From a checkpoint of a small transformer trained on Wikipedia.
Size: 11 layers, width 512, 8 heads of 64 (1 for keys and values), MLP 1344 SwiGLU, vocabulary 50257, 80.7M parameters.
MLP neurons of a small language model. Each row is named by its layer, matrix (gate and up: input weights; down: output weights) and neuron, and shows model dimensions 32-127. Each number is 500 + 50 x the weight over its row's rms, rounded and kept within 0 to 999. Numbers have three digits each. A neuron's up and down rows have the sign that makes its largest values positive.
After each neuron's rows, "fires after" lists the tokens most often just before its 100 highest values on Wikipedia text that the model never trained on; "fires before" lists the tokens most often just after its 100 highest values on Wikipedia text that the model never trained on. A number after a token or word is its count.

L8.gate785:522564454471438348472461466474427427487517467521499601572462531568525506500567423504515544561495515591486578560515448558605322548525516508484540495517433518458460441437478496481450511556429452461574570441536458482557463549488444444493499461446488431503503548488400490389497517553505434540
L8.up785:484530422543565489511450546422423389494538491537421481461483552563470465557501408520404562513524565562507500475503579489503433473508372513466455484443463614416515457484530514570496522462542515487514614495509500474475485523437504500564453565505364477568519548466454475466549583499636378536
L8.down785:516524604446508523538449510540527451525544482504560428556487530558430558560479511501511520507450536528475549552458464533441508470567459507484578633456441492564506581616523489503424472469490572490487569538489582520463508499472492539457487449536367454556578491606514471479490633427541440531
fires after: " at" 15, " the" 15, " in" 9, "0" 6, "4" 5
fires before: " " 54, " one" 4, " the" 4, " of" 4

L3.gate1072:492434520431445484486512433458402530544583499541539459527494555581536467479413430419564491460479464459490407509485523510463478471482514501487465553450494549541461508522392513438545503458506440563446481492466477547542593520517481486477533496485495557567492531504490412502476536550387494489
L3.up1072:552469470492463476524500470496595449489474464463404514535398422584584351443557576560507529478426616543438427525562469414529470538608566486461457516596493569474485361413553498475416435542603515557486582496505458487567467576490579487493550570471479452431426526528520486474432456481589466452
L3.down1072:509535481504539439529499505519510499471528536510578513490446489557498423491521506636525485488531496505558543491540528435525543492564542491509500426507537477484510433504518677500472533536535521502606499517487549465615483505413557468452499556470518508562527550504372535503500419509542474466
fires after: " " 68, " a" 6
fires before: " |" 51, "," 10, "." 8, "2" 6

L8.gate49:491478493512486399474483505463414515565487502475493468471440606453484486494470451470442420441476543512487489579605445511491452545528415399404537483449371388430507585487494520544471457569591453517524517514539487517564564489429407405520530532315574498607514572521484522484602440547431585425
L8.up49:495430461470496478481463542525472558492382403551486511498480476549524459492530465450533522526467582516494507622626493587481466465461434513460564468436444492460503570509473413558638558552533513435515506428445449518562509521377462468404528551413490516513503511557505489468532492496421533496
L8.down49:507507504425501429474464516561461512493416401468539490458491504398457490497517565434467505515510483457392504502579502488467491521519533469488501461469466483604475510544472530573433544572577453481549383462513551508454537552464510406515504523441486562582487496566539544477395494525499448611
fires after: " " 77, " the" 17
fires before: " Democratic" 20, " Republican" 17, " " 16, " of" 15, " Labour" 7, " Conservative" 4

L3.gate543:495528527457511476435397447489459537537557416518475468493606485454521459539514435501574564472535515423535509426588550539427462527591510484421467494429475449448411541435431430472539531532487578487516550448451442580551518522525407376433525509506518481484520495441502578509466461600478543471
L3.up543:604524441505563525446540493454567515429504493465548507564523474542550480521561515589455580585547494522538429463420398585375569552485468477547489528541513627425562458421525450496488491523491448475484592454503548436485476556495517444458557578509477510542528458468572473524533469468550491489
L3.down543:530547406441572528515442489493494499521421573504444472534441367442563544499553443557452589516564487591620482546473405509472596405532519502571488501433557543616613536476467403602498557495461439550488552470543467459477406469421489434495552504486463588472505555452494514539585580463559481568
fires after: " " 56, " (" 25, " of" 5
fires before: "." 32, " |" 29, " |\n" 9, ":" 5

L2.gate791:512539544441533445409489579468491502419516452550502539605528487512477494502423481459468551584447520548550518530432543632507440612484448460457437436614525491494464526452492503509477533407587580493521570476490479441533520538506465466429530451576606515451550454513567501591553549518465513497
L2.up791:428519532455493507457470505474522506542575476503570493521471433441433446396517490489417570459529545522492469487510499492431565457573547486390453501486529435443517484550427427534507530528530441478424488448556496528502540566515563499469484405505445500497473571537505454450505557510555383467
L2.down791:551403540522494570553444533507540434557545503518454532545545479491483464482430447526487562506665409537516530510486556458528504499448487541453462471565515493495499510558479423435555502567516523467467443530569540499513542544549504449561560460496493583456453585431418527427613495519471547477
fires after: "-" 19, "199" 15, "201" 12, "202" 12, "198" 8
fires before: ":" 33, "–" 11, "\n" 9, "-" 4

L3.gate1126:518477478476430525516526521506588527407504492499551460489507480479543524506468484384514512529476540490536522523526580570485431513547461479381484488465480416494552440624520556513524531482534519450564421624454519438598476468489600447520430510569521539540505494570486451500434465491571494531
L3.up1126:469389455475409439562494522504531517544539516553399507485491501531569490473483493386525487503499550508572487510468521503544525575562546428468418435436482531396487560510448520469494486495509404463428552425456495543462409466521480430531448538569472562532528526478591508468518492501520529513
L3.down1126:440454488421533418517506523466537478532514516496498477417501448608539427435475525423495491541436509463509495474472519528592514522523468496524523523481510502472435401547425466539484468446459489469441475412537481492605523511544535584507510525542482452531495588428494577475504509549414572486
fires after: " " 49, " (" 12, "–" 5
fires before: "8" 10, "7" 10, "4" 9, "2" 9, "6" 6, "5" 6

L3.gate369:553533594516426577409477445522546566443488429498490535546502383518506466616505483454450464541440481505432458554560578502508529493489496487673532445556485519391512470603458520463502514436552495424516521422431493470467535473460530554449497470461549545534453422529503421524603456495530464454
L3.up369:540523607520540471391478535597528534548456487449453534534476517525559499571553551472489489552476407499481509579461467609492407516517498539526552448551614571427437487465448505470457528475503501561519443532418500587588519490427543527519462515408562555382528489429462437459637548483468511499
L3.down369:576489473489487473520509521553512604503363403500460476544534564514558501540548555515513448540449453543436446521517510536564547487516532419527559517473554444408481382599474578511526488453447494464482452513539495421537514555486506506487503579543504551466499562478481488483488510510494566548
fires after: " |" 60, "|" 8, " (" 5, " the" 4
fires before: " |" 49, " |\n" 6, ")" 5

L8.gate1289:505553529576507533421494416489527619505534430500453474466473410509479584518546451501635502484439463510435442539529483558524511530503493418518561435482493498438433476472413497407478542623550487446490495482450574514480469435494393531488512383475509483590486524484520518552535511553478423444
L8.up1289:585529479564474486447415458482426500399470528446446458575533465471549494396609506472547451502449466478561497608511499610569576548575461566573538410481558522510569547481506485399485534618496441534476524558463588426487531519522559523538524487411540403535493474473543547571480470482537408451
L8.down1289:521585508472551503450454474549520555502375488529507501437451581482492527389585497501482449469472558527470520521539473507413562447567452519578488521408543524434478539467521523562514471510503513459469566443563542482533452485520506417527580485566531458499509466445525480485516482450461451568
fires after: " |" 56, " Ref" 6, "(s" 5, "." 4, " work" 4
fires before: " |" 49, " |\n" 12, "(s" 4, " Result" 4, " " 4

L7.gate192:569434435529551493507441500451511494498554481537524415488424541503566517463526514491485458481491491445561473505502431510405410481447515536563439489575541531527392534521546512542420402501633390501517565469525444533544512613403419587529571373468489497429504473535509441452544435529486455484
L7.up192:483571451528542473497460494525574553584543569550530527529519428470451480511584544543524433467522424422510430573523572484481543590619489543571603584599436427495447557436532402564492454508495457441538563563541573549584436568462528432513470505496455478571453470491564458501567501432553501409
L7.down192:507508510459461408507397408532493568482531476474592479470503484507474386481563426489468453531366401477502520554454459537484444539439486463497505535405527478482494517485588465485583592485480573498496566547487546564471486525498576570531533497488398514578437490481509501508444548429452553573
fires after: " |\n" 58, " " 5
fires before: " " 62, " Total" 10

L8.gate841:465498353461436498533500424608545555476506493443572520458400477490506424456411500504567520541528548507547437503544380515544431523539575501476386548452497581528433556422474449457485529535565544471524491518518518524560528446455424528541518554498497561518484439571482495446526454529501559429
L8.up841:521522477531436515464498486479491503578506414546455484508542511523550522465493392457527498539433514556468539553547497437471493540568562439466439530500437504531350496494493536565438494566618490466497560471553449538515487481470393592486464442471540504501414538614542560597573427516513471508
L8.down841:496490548432551555541514491570568448439549478544544515480489460475512375426465558496482492505482504528553445543407512607418483508402459583526420468487529549502526531554560382462521486491406474542511510436451439403496527520483510465410504458482471518474642555506448463457512502578399434496
fires after: " " 48, " No" 4, " National" 4, " |" 4
fires before: " " 51, " |" 7, "." 4

L2.gate536:595565479523558544458552479545532484493596503482475451500466582432408520504519586521492514432504482587534547425475536486502484471513519504423528482545455445418520529419510532505462475489503488521483480448468469482496482509505425503416538528503558423402501514485474467476505553448405542515
L2.up536:507496501513527497563459489600534528526459475554504520459465560542483502532512551515493586529488562538524494596511614615498514448488444530479480417564455454479449482568478505503477496463439472471517521620479558432508428493470468442394510519566415525474516505529508533493425562503535390499
L2.down536:542491516491495493496555462450462512436482550487544508483502516457500433374549501454469676557539487516492550587563405427474446541443471515433482515509469465581429382456458441614429463497472451468497457471457522526520506546467471443438548471506493451448473459383452484551543403623533494532
fires after: " " 72, "199" 5, "202" 4
fires before: " |" 29, "," 22, "4" 8, "3" 5, "–" 5, "6" 4

L3.gate88:584562419451465468596474537500519524422475557455491502466454489452510564502486473444441475486543502434497495482467442493446501495603437477469489471551489449349512558490419568540506477556461448536437491477608567484546440424447524538447491497504458548467485470557486588526468551571538456508
L3.up88:515501535541512542482484526458544480496445506499504493493497411489569419511466537451416525569476463519507483521497421543619465546516493613545537530584513445545508534506460584486515511599426384345524523479557408573443440495531514394561488534558466494473501475464520601469591520500515499471
L3.down88:495483587564407469590542365502486493508455462447526481541513415507515528526449472492498528598563512471486442452492536535379483475470438437491570528520474509503474517500478441478523526512522467410560481439576457520399533502457416433532485503576529448588485495501464460397539532496424485553
fires after: " " 48, " the" 9, "199" 5
fires before: "0" 23, "s" 22, "6" 6, "8" 5, "9" 4, "5" 4

L8.gate242:526519585439483478522441433445525495517519407559485567603513485542565580440529529528507460407557486463537551542536528512458569504451528494466429496560526483434416552535429506541519459565556458527428478463600465605481509525563500406463549449460486535601557531560531459482459465550511409493
L8.up242:542464560437571465401513519431601454562564447493513558533473545490486511476482495572465496537590485447463513513560529545552528440502476534501423543505531514575427505429426466475501471615537398526458538466472410497418380443553541469511523453504499562547471572519506503553528577477674367480
L8.down242:451425520513436491524479475529460465504430540504536470372456465463502446480524537605518474547526489541505517592427534574564586433505463506483533438499536549553498466430454453526529473507577464426485499486531493431445400523470530500511431576499482476549571495387474445450548536426580482392
fires after: "201" 21, "202" 16, "199" 15, "200" 9, " medal" 8, "198" 7
fires before: "–" 28, ":" 26, ");" 4, " second" 4

L3.gate1045:511484584565505465508447488587467544455582425522530572577565475489512422541527455494434484515556490424466547377476539532555573495427480579544455525552548539412400482487450507494544472501532558498521512541512475512526484496411506512510618507422531466428386467370549431467399433538499493386
L3.up1045:472543493571576526437455492594504467468483482527476477614577571466443444504475481451607503462564526507512536584496421504448476563624554504565490500446520519579568565536522474426601465485484466579540523512518596394558498503435580525476512440458573507508493558411440558422466546414516476541
L3.down1045:532594489421506450500486588508415484535439495457458582455512425554471596457484497489548498491589488498375522583508521475459539455567607544497517456561511472526411397433521471513471470535556532515445473517523580513549458476459526417451515568469430524425526541437524489450532493412562507495
fires after: " |" 48, " on" 6
fires before: " " 38, " |\n" 29, " |" 8

L7.gate1086:572441561570504547523528521511512489452369484500485606542473485486525567428542468495613471491574485504507604472519483528413533465646434475518584480531440448511422470544470500465549432562582485567503503565512444492592512569558434482424538497561602420444551453529532540490536404454512496472
L7.up1086:540468475503605468556533452474570507555482465432517436410446462533460527447581496541420547460480538485419525498562529507524454445550518475566411582545522452543553475438485457474458469526390580402460427506498507455562516490553517521433571587474347435532420431522462546467481464559420534491
L7.down1086:509512470558421440541532504622518488607417457605514465394558504550495551517532455419480473470515572513457535559521541488492505377541474483493482608533500539483536567526488513480527386547460417469524483516562538461527487539506566544495456585470520426518491492543474497543470419588454568575
fires after: " " 48, " (" 24
fires before: "0" 16, "7" 12, "8" 11, "9" 9, "1" 8, "4" 8

L3.gate955:450543543509448478518470506561589494524552472425522508534479576492439474573548535529545545490474575533602432537494584495568471511474465566477497456426512529553498553453495477527535532460517455523467441511507446497526541546520442460546397530589492532557443535469482505481427463511454497378
L3.up955:514426478450496473551549589439459479476462509500404440537508489530508508537450537548513496533562476505510505515446505451430582500613547600474468482477490487523565378358517500534415415505478458499567474611437574473502467546439467421483526462530471536611468490432373474503486487484594499485
L3.down955:529578520498566472536508580508506428469517484471505579472496506462484488460490529527507578563497523498581455452460519458425481531555458559525503570505451536494569493502571449482484488622503518562561480466427498474461433545536500469498517465629403524503469556444431519553538506565514452480
fires after: " " 96
fires before: " |" 62, " |\n" 15, "." 9

L8.gate695:527492558472488388479450553397559438513455510532525450628467503563574465546416480505544495506575460500561443535494477568455455461494561542552536463505471521428472452381485505547524456592544506512470571529518467447472540495484566514552602485551449532454535443467498583488430402574452511550
L8.up695:474521431434527525441582443587541537514571501415475457499528480426577563593420447562465440538489444415514527545484611533388461500585455561421517548452440586493497550461528520424430534485528433517525479488505498528517563484458434442456598523564476561537491452497474570482470539601549561489
L8.down695:565530451427426500506476571567499500493497570527500557560553545469487452447558511486416443524536494491421468541511474611508559486552528543454447536430472480592472511625489470577581416528473457555585576540421472553521452524468508380471499545578585555519532521403470401481478515397421426412
fires after: " " 65, " |" 12
fires before: " |" 50, " " 6